Part of a small language model's weights.
Size: 12 layers, width 192, 2 heads of 96, 7.49M parameters.
Architecture: LayerNorm before each block, no biases in attention or MLP, untied embeddings, attention and MLP in parallel.
Training: a variant of Adam for these matrices, 437M tokens.
MLP neurons of a small language model. Each row is named by its layer, matrix (up: input weights) and neuron, and shows model dimensions 0-127. Each number is 500 + 50 x the weight over its row's rms, rounded and kept within 0 to 999. Numbers have three digits each.
After each neuron's rows, "fires on" lists the tokens most often at its 100 highest values on Wikipedia text that the model never trained on. A number after a token or word is its count.

L5.up379:454512511483568526493470546443522518536421465544466430439550597492552502510569483545557452489478511582492454505379527454534444468548523459433492508565482553544410545529501423490483510467550522526544470494598569489599547552502506502486576507512551543486519584542566479489524537474538502525472477519425473497539556509390446527396489543599572591507434457455562396432511534500418529388498
fires on: "\n\n" 37, "Preceded " 9, "195" 8, "199" 8, "194" 5

L5.up230:432401483545437490448531558494412548488503416471480500509548497449481423500524482518556486468548505460512441577496452514460492540534520438483492556488490517502574505510536507473484506497594406451420545587516511447488440538497435572557454491471540504452426379535562493433502415497537462477461490523486420513366547494545506441582454503533507473439500505541447399422463533540533513542532
fires on: "\n\n" 15, "Val" 15, "First " 9, ") " 8, "\n" 7, "} " 4

L2.up227:501395585534441475494382521425462540498453570499409508468543466522508507545541507499511447546466476466616470519393610441589523496343492470542577539486529509436536469535416596463524507530485474524515475613520433496553538508599535481505496523479456495439461481482403581487492527434467504537497479490562484539474500428463594508512450482558437542471435579496562411481513493525533430402476
fires on: "===" 81, "\n\n" 13, "Gene " 4

L5.up249:470395473564524501398448522450429493501496395495507424520501499485567473541483497436502390534557477486541444436509553501416510474438455545461476515495535529509556530496488473484394460545581480476564508581557472580467406504473468502640479494542539482503418437480439522556440451536529552555544591508462447443476566561468512493544447497528440477468489524482481443432399464579466526473464
fires on: ". " 54, "\n\n" 18, "). " 9, ".\" " 8, "." 4

L9.up129:496485526566492486648373443492522513523596416504422438465487588512569514499436502411477454445526531559511578463432460444558473457509457527490435579511544520514491493515472482469464467386530457548500402518546525523528439517482532509546603484595491554471393538586555573427537541459501517397520555475529537444486480566495492513556555489491523498412459529539408461499454462586521558509507
fires on: "\n\n" 21, "\n" 12, ". " 10, "ed" 7, "- " 7, "Species " 5

L9.up13:461520464494516458535491559463522438547594579567566503508510427499516456498480386445545443485469604512546514516519431505469568584530442520511534494500485498487482444455587539481461487434507542411511450486496584374524514604441554445490428439464457466484423568474501547428499556500515462425545451528420479484431520593472537413593566428475543480492511503461417486476493509497413522525515
fires on: "and " 44, "to " 10, "| " 7, ";" 5, "-" 4, "; " 4

L2.up17:466501483469561543468524532570494565447447401514468556518564522393491558507418561535559505544515504604426542512461480483595533484521565483524457469550516499455478552474577484492561553437534501566470472431455640396518508501511389486528561491598479473438458451513565450442545477449470478552519571479495454421542501470507512450493486428491560372489421472539397525507568481588480557466445
fires on: "of " 29, "ad " 11, "s " 10, "es " 7, "r " 7, "ena " 5

L8.up109:488572467413501433460450514546513569527456444569438573494483532502528579480468476495515478390509549534428500488511491409530509549578525433494691465466453508473472487478577578476439439451510463575466547485408502550534528457518430455556400492460501566520475460505577590468575441469483490552603477443556486432469489585477576540495487465510581473476493609497468569517536507482498552500441
fires on: "and " 36, ", " 10, "of " 9, "." 9, "um" 5

L8.up337:422457582466496486485561533551577589475538430473467449544409531485431505549473475523615490506487522456436512338528423448578436451545462452428502446513555571506426528505541512399500454448509459465521515433520445382590516634457481536548504443568487500544446529506522471494473530466481495560513466523433454501578428491580502546562494369476542489448454465433484507493500463552547563512523
fires on: "ad" 17, "-" 14, "j" 11, "ak" 9, "k" 5

L8.up64:398533686450495478559546480481458629501518425499509614467517487537503527499543505493442481517458539537576557461460499510541541421525512525554512471425483475422527443546524530479428499538483555487411489517515470593565536483502470521505358491578494475489525530464542603544505495438547473455614401474499481583375467468451572421515461486499489535497472492494441493579486487586555517482502
fires on: "\n  " 11, "4 " 10, "2 " 9, "2" 8, "5" 7, "1 " 7

L2.up229:559435472466517492505489592469500514524474526538538558515534471374535503493463446547488523499529545456524477461441424515507419466568459459576519533543564469417436519508562595500492472496519417455493475541502488499443502465503574456509476516589518484497473485476574472552542535538455491560550532426507421549531444538606432489515527554456541474444460431458392523560439456501539502440520
fires on: "id" 31, "ak " 7, "fic" 6, "k " 6, "on " 6, "ence " 5

L9.up306:505453511548492447430433562438563499542491509465479508581493522555536493429474508445549516543485579539480414453483502484466438523457444535416464510424620548480448497583470409548518471555580506487501492560522484571533459495439416558557501472513609508504410517516405475490470423509512559531491566529580477520489543458375488442459413487508482491468508622557534475497444476531468540520516
fires on: "\n" 89, "\n\n" 9

L8.up215:408515497382480451492506516419506473461567482511512496459522554480577469491460598463513452485498499559497568505453410541530469536564481473460510528559487514451539407453591574523421499480534529460529445490481502431511460501515465480491465487566513524529470474559436582463616510533460471549596424549456477529519487619514575539469481402527547520440593564524461504567403462460450413503464
fires on: "a" 22, "e" 13, "." 11, "ors" 8, "| " 4, "y" 4

L2.up87:422511588544451558495502513430359480432501468441555599539548517501538529536569526508518523553481519517547526528506553444617395554488534580487518432529507537523376420480470520487526575511442473459469531449515405429494524514550512503594496358568469513427503451474475549450508575493467493456496561516443538459490447511460541555460433494528402556445443439526508476489559592473568444445413
fires on: "at" 14, "From " 13, "At " 13, "what " 8, "am" 7, "from " 6

L2.up271:449386528411504478503410559418436417593481457512518501508521410480524473513523474531561445561448457506532461436425456519555494542518378441438538488465536514538505483480503512473528508491532522619540414495526412535560469541611543543568468521521489514469507488422505549529459499507521479458538564593494466458410524529464629394478480546538451488565490584496495528462460496569496505454437
fires on: "\n\n" 100

L8.up377:550504533556543545532557466596493559467543514401486512520504475526555493487481497455502457578433444502513505526393497432548477448515443530544475508445433617480540536473513486473390482398439549457410443537478496518418567414438518599469530461632527561598425502542516518485522583420531538583494436482457414472468637523498560513544556422518480472539518601467431461542497479564495528440474
fires on: "- " 24, "." 12, "| " 12, ". " 8, "(" 7, "District " 5

L2.up382:456476516394464440612475455444527520484520548456522457515495494522552490502542525448500475640549477579536472452471548505484424510381494468482520506459485584399560439489467531521469538453458502543565480495501495554564566449523525545482491486441474506489448457430511554493535492521465487429537505458513448532460437556488637440579482519536447461520385512445486404523396581542512525509524
fires on: "==" 47, "bi" 11, "|---|---|" 5, "women" 5, "Bi" 4

L8.up232:472583493519497558540453485521519422488630527462484451546474525514540456538448437471502526476458462479474558440406424538541521499523490501516557490474520562492511407422547548541473497536621522445539435500560360547421479496436429558546539520513536581536473516535546494501505446381506597525466548484479475512404556521563497458580403509431593508474529521411488432463451554512491445424568
fires on: "| " 68, "/ " 9, "- " 4

L2.up296:547493542473400441549463618464404540489450503452506507526519464461444578502381486529557470483439426461418503486478446516547571521438506449525517519513575487463585563419559570482482512500459498383423546475566534472509392519493483446528550461497613421500425437486555569400529511446537539601527512454451482423449438497510545457463471594510461491468495529495400441545505533523598499467485
fires on: "===" 44, "==" 27, "position " 10, "ization " 5

L9.up254:527553510475467421533510609458455446533555479488465630524553522451455473570459519504535480374553452595502548531469396487567488455440519495463478364484522597446453412538426542469516408520542504453446512442548436489462514454423384442470498538505500515516412481514523496505511446513472581554440608457457385554455498554573512540549546440504529506522467516473435493459562495509495535480507
fires on: "an " 21, "0" 19, "2" 13, "1" 10, "3" 9, "6" 6

L8.up245:494475526673566441542537501515421476516524550549453530519494500572535441525548435540408497492515471486475508526453493592481479608456536556486492406436539464593531459542387505498523490464535483492550495512559416417471464430500464454465460460560518523515532567538517528428489403558497569504546539522602487471489688544460411540487496461496392548468558554421430445518538543514523442524476
fires on: "in " 23, "of " 14, "as " 14, "on " 9, "from " 8, "z" 6

L5.up266:447437387482511520536537456531485473537538607386473554433408461491466455550471390442547470495570487465467475502524425505504595513544476471499496505521481485633434500452527524502400443464505456532498506413472550488476615530482493528432497463592484555466526568540499475532448479534511496529427473524643449452497476499464551442486522543629475518435555530458511452437569552463387558490511
fires on: ")" 35, "west " 8, "south " 6, "final " 4, "following " 4

L8.up296:415568523582528326442502473521546509503524559564613393493470502530542567528468585496500469488490525469548491513442563461544513537526468476504462549496542484580479543458554532415457552523528419420441491582462467488559440562585518438510477417545452559544447446495517474479532525502519418444492474598553442438498452534426455512530651444467456478640414487494450506397464475510444523535555
fires on: "and " 28, "which " 12, ";" 10, "\n\n" 8, "be" 8

L9.up144:474484512489473429462533540413534533548448503567514594474498488490542479524526475553556404536394526474504484423549544603484468410430567473496561570600634481457450511558397403487589557454439534456453543508407616448466444498480473491620405485493532532434536472430452537494545542481466460501518483488536542498502480570464547470413442489519446546477494491573557494525430552495467481489525
fires on: "\n" 39, ". " 13, "t " 10, "I " 9

L2.up147:522528512429550548533495519443475567452445530466558605450513534460408471491534571502497450513576507585529608410486547440625511461466531528460463487559523521366449504533447535527578458445482547551402427504461499494464478486479451496502440492579498479463487421432513554477562517558476526547520533475387467408571500613499486485497387538421544440405507512532421432541455521532499475425527
fires on: "s " 20, "es " 18, "that " 16, "out " 8, "himself " 8

L2.up132:366445576417508495554482512483543426536570526532477528460553506423444513497557567411490511534506456446577535597483546535462417573474573512456518517591505516553582550506420497464467588484489484445547471454509554455532432447630526446413468482440385444476479467458533467504504414526502487537539565451478444399495395464426432606506521502546545503497455544504449549526562575501496548505474
fires on: "to" 19, "Suz" 12, "ling" 9, "jo" 6, "ing" 5, "es" 5

L8.up303:514494564504499497438541517370451452571477461481420572514434451482445480517563498544514448469509504604554406478438530451515499536466447545403450495478542441558517501457468567531527505392472482548425509538554464594507462593568438476540417459541522569433533510425414566449496494492460417422559476570497439558445571526473495465470464470489434541511553486564555485483533551550460520388447
fires on: "\n\n" 25, "of " 21, "began " 14, "started " 5, "\n" 5

L8.up106:546495541471553466614551543524469496434582399589550474462504436596511475490462393535499488467490456512418462489506427534474514471482487453472495546505468546504534490388547509493607435480494471449482442450497538488479590575429443544578549480561435518495523485536557588512474563405488531518496545509570419487408613537456520499515460410540381419548497591516580528442498446506424451436477
fires on: "at " 23, "against " 13, "of " 11, "in " 10, "| " 8, "and " 6

L9.up377:429496486543507433582430583482497525544558371505563486458485451405548451482556460551531541499548481459601488494486509483452544565502503435510545499543557466523574463412456443503477454500493585516432543405460517429571490537531464561546522475532431495451562504458429504450488443483411482505493589561472445439506637547536581494517493406499495570507482491485520571547499516477524430534416
fires on: "'" 54, "w" 11, "r" 4, "sal" 4, "K" 4, "&" 4

L9.up23:511554570649524470433422529475512516516515571537498552492451606477519503486499537518483388455526520491445462472497483576542440401361571511416484507455552568529515492503431562475461496454549476440531434548466454557533495601472549440469435512593554481545574541571563472531490537480448457493467528490632405458452509531471471530458528484572514463565528586563488506579509495519359544498466
fires on: "- " 33, "and " 9, "of " 8, "as " 7, "under " 5, "sugg" 4

L2.up90:484564552445622519479493574458505584558465471482643520538472554539448574554494530496529488576488394540554441547436508554493493478478561450445563528453489496350538517544595521460550510468567522533514503500491434414508454558370469548558554515549422505480440514514466428522476608462536496545448518457501448493509474391479558464563561551474584471494425427517444437465442591605436449515576
fires on: "===" 18, "7" 16, "6" 14, "1" 12, "8" 8, "=== " 7

L9.up287:506589534483513492441486477552462467611442480549640484478461567511559551557485481568518443488557383458475532588547466548525501544622582396468525453580412464478479513467457501440529466568475557503474480464467469474575501462550499432523465480474483535518536454525533530423482511433444508504562541477462519544474571599498554543486489460510499507406519564405559386471393541511470420530420
fires on: "–" 34, "'" 12, "r" 12, "c" 9, "d" 5

L2.up342:463492438471481504495416429468515516469443526521513596514521473438436547540490565536571533617566549557435515563530497469571467530543525522500575466497586551387502494501533549509514466538516466450475481467529425478515419481548454456525487490485503473526511471433497472464556497588344577555540481472392425563526404618462484520534585539550525419559472559413470499535485483506570534533509
fires on: ", " 40, "of " 16, "for " 9, "ing " 8, "il" 7

L5.up300:561479550488570542550444578538468418428478461475514488526492494533550402489387548517485465435510541449522498560491508458452432474512535403488500463541478557460462486534389598500500503511445533414521439508463473477452491504408537439471571425548604559536508482603514518463494532484439521499493591600504534498431500538483566488485461446526495462452516485402534474555508602483493531528523
fires on: "; " 20, "(" 10, "- " 9, "\n" 7, "Total" 6, "age " 5

L4.up349:332429522581554521450482505481573543551506456534515545537489495493488493548515453487464429592525504495500441518532571386537492552520547524474612505495534474478535576476514422510487443447440459499448441504517510512440460494416552560522560505489484571443476498442464603452569481496481434484500477577519459405449542458469447455500539468533372528536478512506475477560506478546507543392563
fires on: ", " 49, "\"" 13, "13 " 4

L2.up353:433512503567519531466445585487451459474437504509541601551501421550524521513487504438482499599521448467498467474535481524541529512415535456612509535549433543440482541519411505457549474449421439495509449490476480466419521514527499555440538460496433540412619545511401573406599451637501515530470504573525516525446424432430507537492472494525386553513563489590423542578494520494516531484486
fires on: ", " 53, "year" 13, "summer " 10, "end" 8, "Year" 4

L8.up205:448394486433444517471485478483488516543470484463458484503497530406566507522451521568587458454582483493478478454483452478503480463626515396488513440479488499427503439467421471503476454502542582498393463567510470562664519449503576457454472604567480485559601509598579559475501487500475432482599591507501540440556530560582510462489459409501452479486455563484535550598448484506550414491400
fires on: "'" 44, "r" 13, "on " 8, "qu" 4, "or " 4, "." 4

L4.up1:478477620492534549538485515500433504566567337517521505510499496536435435567495536475475433519517467524610495477503515538594481570471530422449488451424532565556506536456452441416473569413543529565422398503512543501505502477475494466582534381409503480486410450384518508485526517471532473554608475515526528454466434500518586475595518445525440544474436536477496499537496474574541475484393
fires on: "\"" 19, "is " 16, "Bob " 7, "'" 6, "Ken " 4

L2.up122:499533514662562621473508518549485543580489474504470507455569476471531440462492477494525501511549513450488524497467503566582484535547469397495497518461533472488519430499592547466582494543502539560546448550395522492436561522470429507501397542511513548502448523498492455546553545524456496466525537470459467538502588620458592459580479483533496420538457360548469543579548462439571507452455
fires on: "or " 17, "and " 9, "round " 9, "o" 6, "ar" 5, "ade " 5

L8.up364:547517480520457518539519520461437550407441531487503554505516486404521517506442440446554480539542426505638484481464561480500485522472446533525448594493534416536529546557542549559443429470601494487419458482507513461455445539454497549526392536567508590490522565446492564444464483430491528502573450512597474529399449515507529512478521513445425588492478508609444503507490442582483580489513
fires on: "1" 38, "which " 21, "1 " 6, "4 " 6, "9" 4

L2.up235:414485597521578527527464518470496482540583506475515470589559459499483498523549515526480356491523489467512427470469547545547518494395494565507466526422539541430544551525612477540495409485437532472467557560526423536417466506468432406472527530532444537418538475485447476389414586458495490395437567479483485459545512465423505512504493551530476452557527506429530382463534491577489477467493
fires on: "is " 15, "season " 11, "also " 9, "station " 8, "===" 8, "At " 7

L8.up193:400488550469436515518433494496437499514473435647424503550506514461564471540556496515553444490513569499488528437501604427470571563548549444435515504532503503562512458409519571473472514522524421509545393524422534532516497526453442387476581500570525454498497552487546462514464513442415403478513490442496541359434593593497517532577528494581391417539559512629527461570533571508484428464454
fires on: "and " 19, "as " 19, "\n\n" 12, "was " 8, ", " 8

L8.up195:595477405398430450454462512549465501608572400407489364546483471503566519527486530452508459490532574494525536543538492521476508549544527475430476436467494446433520465464545492473493469398668501564430437545452543442481475472488473483528450461541495464552511523456538500491495450547521455541505552544498551435505530577489549523501541462500438433599520519589419491583435528578558434514557
fires on: ", " 24, "'" 12, "m" 8, "r" 4, "che" 4, "h" 4

L4.up81:383500529492473573478449549498367503581465502466443442464549533372405523517518549554488494573547477522533488574425604421507550522482575427502519405591557586442532577489384608438530507491482491530486431498410566494469434423478531481494428490493425442401515496458536528488589560516491497544443509571423470453501550444520511521447559508491428448516401475504474461504446461486560486505455
fires on: "as " 16, "1 " 10, "it " 9, "act" 7, "On " 6, "is " 4

L2.up102:492411539483529506530490462568441454469494470604431479526484449455522524630520455488523527635525510533482476547555539461567486533549491463486484364532507429499544508504457464371473513459410609523510550484516559576613472505560496488503479465559492540457521519539453547424525461436592485381535419475500471390534474459497501471444493437451551430547440497454584483372535457517575570489361
fires on: "on" 30, "ag" 11, "om" 9, "ug" 8, "am" 8, "on " 7

L9.up145:515439484472541576493596565564437455617459511458454586443521524464424469550497439558545439529514504511603474538468586476507445461549437507428453576495593579536511546578441543477519532611524486560506430516513432544429419505407461507550403488608445436506436456463463502422534458479473491494503485594493446568489419498454511467469499440454431547613495518513523459516553480483530563444494
fires on: "\n" 20, "\n\n" 12, "h" 9, "g" 8, "of " 8, "Ch" 7

L5.up378:538461515606564462470468633450474477559498448515573435523518583531468435498425538466568403446541469570565484512470494500480491463566534525506543462433534480548580545463529524435433416479482619432536446517509477547450489602498515436531483400616485563486513428474527548458527450534451427521507519556485542552478511520488513488542449426503444517466528365501525507488468456494501495470515
fires on: "." 27, ", " 25, "(" 19, "; " 9, "that " 6, "—" 4

L2.up365:545588499446546492614516477482462511476489475455461537457514626463461498509548462543443472419499467562446574538423509498569487503585456537407522530516479464575512571440486560492548488467501500491402482425546448558558479495388577573495494422521501441489460474523452471532485512531511401447483419455530514499443532491577527439476624513506516505580487525416470425493383526530546433477495
fires on: "2" 78, "ou" 5, "ont" 4

L2.up206:445539537410522512486453516512503493518446470511460397554492517518478602540476618530484457586552447473452380509503403504476506589428548482500536518520539474484541617625487573445529426423489475440397496425568467401585461441598405434494498487431438517441501501461488520470580432523434569492512463546529469493540459482434437580509530558498474516480483524498522403505431551451455553454507
fires on: "on " 52, "of " 7, "its " 6, "in " 6, "for " 5

L4.up318:484531495553570448593453591486382500517531480465437528502477508466575429551494481417446523534455522445520479516485433524465570447467541400576512543498511470532459433461471572479365480515552552376467417512483449470483447532448575519558462396509538460518506582528572573437574458482437488485466602424505409483473480602451601504530557491472468560495537537469468478524489453460457479563452
fires on: "and " 20, "er" 16, ";" 10, "gr" 6, "is " 6, ". " 6

L5.up220:434544466580504422492435471466463547502536437509429536442501452453594485511533505504619527515537539588518481400450505437485507471463515551407499505539498530546478457392474519448430461530489490525544514458473474500479422592434436476491452480533576527505576554489458519462518489462406534488529527579594481522373546536465531435511494523607424478583470626536478403464483563516489525408401
fires on: "; " 16, ": " 14, "." 13, "= " 9, "| " 9

L9.up174:464478495514461527588497504471536527606443397547483548468498474453556426502550467547549419563491481533479427391449463508539467469457407475439510479582590567586461428494370482462502516490637432438530461525538507558455528558430507510515419459541536520559440549464464556596478534485492506443500493515611364429415527434440508478498484475512410504579526518591534520491462503502526554393513
fires on: "\n\n" 39, ". " 34, "\n" 24

L2.up213:468506485466523514503486657483507514530459452527500436478508509430481462491549542536569469580504449451584526463460465503560550534513525450433547465514508483448420531448495469485521492498438482589500437565556461541429484467472460543429535434545589515507461557530507514431498474582613508571445446490403569482461591564568439514530417473481518389429433498492457522474511557506469576474421
fires on: "ed " 27, "0 " 12, "en " 6, "ored " 6, "ented " 5

L5.up122:538522498468540406508459551491441527472500442602459563503489467457572448588511474486574497564573542553453513543478445498515455484507514499520515410494543426466419490451456514486553508506548516429473485536469507582585525541473487444516510485441484547579524517490541537446583523440486473518470556463428497518387561594471543452523422424457523397409583550472576498525541542480516420512402
fires on: "ar" 33, "r" 15, "Dar" 12, "d" 6, "l" 5

L4.up39:480429520490416559442512626455414455406466411513465574518508540517452461521448519442458406545473496509482489441449455448471526484481566480455510534551559487471528460542444516470450516523431517455529480478534473506471532596477513537519544531577466518490515508508487586502539459483497401478498538477583464523392536631536563415513432495558511453536403477523459528561543568524494533567419
fires on: "which " 15, "chestra " 9, "Division " 9, "role " 6, "time " 6, "season " 5

L8.up294:529435487477466575574416494382482553512474434535464529533551434389451441540535546487524508521500499416524499544459598484531537455567584473481472545518535494468482461542478511486520479566523535481531518630454486508396532601533462553515478559598471487482490533511443657420454526432420458402396518505540482569399513452568621440520392540434417549490460546553484478529406530534527494481516
fires on: "/ " 33, ". " 20, ") " 15, "', " 13, "\n" 4

L4.up242:475477529515539600512533570499497458560486548544523450464468521516515489501508507518551417495609532538581449525382499469559444470573597404429568454431498529577487553462496474501538433495481548579519492547504499524485531524487392432541604510427579494443416399549495483493551513464467451515514431522526518435404501527377459543426563489579605494510440441602482410516507567498515467563493
fires on: "\n\n" 85

L4.up99:359624491482583521435505470450440466587522439613492591523542439423480482571527521524464535509465516548533564544414556434611521486484598486516539470479506546515539426518463512508487491532497504535489527473447454519443544537486459536570474443471465516520473553431555639410583458482499479529419472470483436604422507527557495504429519472544494393467477632522435558492534502448554511524403
fires on: "ong" 15, " " 12, "b" 8, "of " 7, "4" 6, "an" 5

L2.up103:495467546549448539478453559391488460500450539604544593570521484471483495492449531508504541638517507473502504520464403543579472576453475468538516458478435485436457555508557597404468466402464521498467403519422545515479503500577488591507455437475460575491493520463463592436518486504377496413455482485477445553424399462472567475547436452554412480494532487428470521585455592566499546439485
fires on: ", " 22, "April " 16, "September " 12, "January " 12, "February " 10, "August " 9

L4.up294:453530624469502497527543524455510471442516524495610413414524464547520541455527544470454474562532434523536394481421462563569533458504529483507562465405489486422528510556573502431391488454518530367535522413426460504489445426460455427489506436396540489545455484454557488424510518496570439495494555482480459539536430514422617539466548558474529471471433470496534438581555592580500494520566
fires on: "===" 65, "==" 12

L2.up2:449608412494453586542496534478564465431509519527547505540524520521492516432378494530536512526527415463526521475426411466451482505507521565567582570511427470534380546550551485481539452453462564410436409457576570553460392431409493577477596502500553497436486528496468483518534472583580495464479542509476497428483493476495479520601534540435550416455451551476510505555431556467553504490459
fires on: "tic " 12, "B " 11, "ly " 9, "en " 9, "sive " 6, "ic " 6

L2.up62:522432575486412479512410516468445435564500470511482472418465545495536500580548453467566520572557463507529466616500492515472524502565445478547519531547469437555456550561508494532491540499549509551406505567454473594532472503546453490491418424471416589429547478423495474492502528494486441432602569451564451504507515518435419434504386431401457576477471519449482452492478530487430561451543
fires on: "par" 28, "cur" 11, "Cal" 10, "vic" 9, "min" 5

L2.up219:359435486579501515442497447558481496450448511449466472592526545529569486537468550479488441561521462515484413486511610522529475509537512402565542474484552510561501559515436578522451440529537521537481437540520470586586500495526507551537503469466523538455474451508514526435518527509457388459500473561476454521505496491392453387573469442474485480573510433583588551507489477499518476445409
fires on: "un" 28, "er" 18, "-" 12, "it" 8, "al" 7, ", " 6

L2.up92:522409484534626523590472538506427711499442497499476479555550538433564450511507505549541432603559396547589520455513517495567497462514495537526511499524459512401457548463555512461560467526521571532491544571468554549623539482463393537479440508590488488487443528576449510475504485413525447488455502618483448415512442476470477452522551449467437440561480523510454435497495462510469488461471
fires on: "es " 58, "e " 9, "s " 7, "ase " 4

L4.up339:500426523507453520456520557454501512564523397501575498499463479447609458549473460436460427525600507572549457413441510475541490529459423508460514492446504560551501442534414507460487429374504482513440395592525459518536529436519463577606528450591524537498405427520455523521450508578538456548548556520491465491457537565493559514535419414568444505563515503431485546504489506492448559434474
fires on: "\n\n" 46, "-" 22, "Cast" 4, "Track " 4, "South " 4

L8.up10:446456460400619511578470534534471503545457532522490529405525527605489570505555450568526432545464467494435491496472492531505495545554523401500522480498450581424438474486455487504478549484413535532487460610513531547522512548516432528458435379585471545385513403380549477455486546396583455552508475512436492535538471489490444558446586526466515558566458595486446483550545522443460521455460
fires on: ", " 29, "of " 27, "in " 15, "and " 14

L9.up212:398516488467488406438491492530578514428561412505472529491511549449476522530550457470554463568520570577520474525415477509545476447569504490417484515558633460515433430594469506498522534535494468479483464519488582501523470642465500552626516439578463480422369438423489560545526444573463520441500508574568410496375492489386459394475541438517459470574436569582479518487477481507525557447463
fires on: "\n\n" 56, ". " 35, "\n" 5

L5.up369:501501578433529487539542499424522607440523439433461539582520465461504403566521457444477412535518471581562472480516564472545519459517494492450446485471503525558535510525460448460451466553521508562431518508501510615595449505473561472503467363553484449501445428532485544490530428622422485540517492601541430519403461586494532407551480487450492524542499405572492502568440506516498485452477
fires on: ", " 25, "\"" 20, "family " 10

L2.up136:507544475478510535521451545476554482467478449455564505540397457454415552564529527403513465471442525500511569427469480544562444514442571460473499582488596523560455595526471519513447437473553472470541540502494423539484468499553408405576494461532489560508478498463387513481447476467436578513590507554528491418410461512528521454485493521577549500547484528457480409579477562520456512520484
fires on: "br" 30, "population " 16, "aug" 10, "enn" 8, "inaug" 4

L8.up281:427559526515469519601446505511536479502505400654545513472515473557569495520430570478490506503457424450535511482434480490507469519543567531472568480475497527520576458415477498428441452549511461542548383464443431548483556513546488413415470535565483521451498498484501650498597486494461495491496517453582480467452545542553516508552538449548468512513461572570530493427427530437487481425400
fires on: "." 28, ", " 15, "l" 13, "and " 9, "| " 8, "& " 5

L2.up100:580555506451449547557440518512481578459553445571404416476488536527545568487461457462523454486409547419446460510495413523481601479475452555456529484562487551507562529423533500483508493495513478470483531410354576498514491590460444480418523521564645495455508426518587513411486467435550519487546483448530520396503485548532417458564502477510505459428475491551611479525520512571510543451518
fires on: "is " 22, "as" 19, "9" 13, "s " 10, "ic" 8

L4.up128:496456543513512506587512505465453529545512477553532526470493481464552502524544478530521422646563491481502400415445464437530426508511568461446498485505500501527417471462510468460528519471447553440423427492489497492406473436479473528478449533548537516495461523471492512572550420542454518460559454537511511444390470448382583458513471542578469441549453544493524516484410660573518583490530
fires on: ". " 26, "\n" 26, "\n\n" 11, "|---|---|---|---|---|" 7, ": " 6, "- " 6

L2.up96:522471507478462487568500610479421521456483532572508479446499473416529552549478495465470476428475553583452532521460551462515478446512525486451564591497455500538538499500343573470435435500464477486523442510469489501517509558509527511513399394496552500534480484464510495490499448465507525553559560476423587537461412584468549567569553543555511530468540564488454465527476516545582597437465
fires on: "." 32, "0" 24, "1" 22, "-" 12, "2" 6

L8.up318:512521556453503447481529524604552544511531499525490475497385462421555594575355559505552459505507519503443520498483449409525498558523445553472455505487517420525510500567536440405497414437486474494473494483600540501582503490438472449427482497527489534491503535565550509448584564516505472424557517497532489392579503501566489505572511483514484409472566512561630421483485462517505537535487
fires on: "r" 25, "on" 10, "om" 5, "in" 5, "enn" 5, "ad" 4

L4.up254:421487522529476515439525565422571467480531477545511545484503508395468463559487535467511481509604536572503496472507548486532482567511522405438516482465498460571477502453375502480428573569500479500439457584430488539448408513397470450631563467530559523444524371539524556480514565552462457514486441557506394514494433450436440484631473401504549477477459540460432510545503486522517601442542
fires on: ", " 55, "While " 11, "Although " 6, "ally" 4, "ly " 4

L8.up243:502530421537661462568437549517457476540618579525511566516526479531458479467441350519496487551578393464469545509492437449564588487515500436476539574522382528440474547433465502505548448439451470493451507524508449477534454462469490575574437461591459510571536507463547539418587591375482482484577504605510509490474504578476515506489496477492494438502568553476517500548367468483499542543508
fires on: "and " 18, ", " 16, "of " 13, "(" 5, "is " 5

L9.up236:575501466483543534567396513470539566548528476563513517557529472483449468529521583534581492522474499501489422575427490528538403468448577497503565540421579486499480469439530566475570499440522530369537491597449483563524485496426577496478489503478496474488528483523476510457571445435404429524543500523457496502423497591454535474545465422533417438386598550464493481632421499478468479485450
fires on: "l" 20, "h" 19, "g" 13, "- " 12, "ar" 8, "al" 5

L2.up26:552417501536455522510452535499484517494457471512548388543485561474560524554533522454526478442589525444573569556436522484466471539509572407404507449539540464540488547526445483494467504397459426423463535596494519464489473500442392552444488547509585521529530544524536481376617487404513461520563468507461430485465508514435449567505573497548508468526442443534590395629507524543467574484485
fires on: "\n" 73, "\n\n" 27

L9.up2:477427475536510469486454481506506474577465542564546539649499454500492529512417506493450484506596539511581431516462410445505425517519540532500443484508540537455511466511486443428509396478483538450411508474466476562468513519486448537520497497461593479476550477417463487478451561426507515481488474594490462595412425512437539525504571531471445536567542420494455578538491502458461620472445
fires on: ", " 45, "the " 8, "em" 6, "November " 5, "January " 5, "en" 4

L4.up225:495435506418541474466461526516422576558514463446519458504528487458424496566430569536564471570556412468514451589512549490569517553505512449491608512543515477455540530480513448477453471536545439450491475524510565546505507493388535429472542551580482510510552489410610564497571511503516479455414499541482429490443519543496501511545483468482394545534460533489545511525484513608381503497525
fires on: ": " 44, "\"" 21, "as " 10, "ever " 4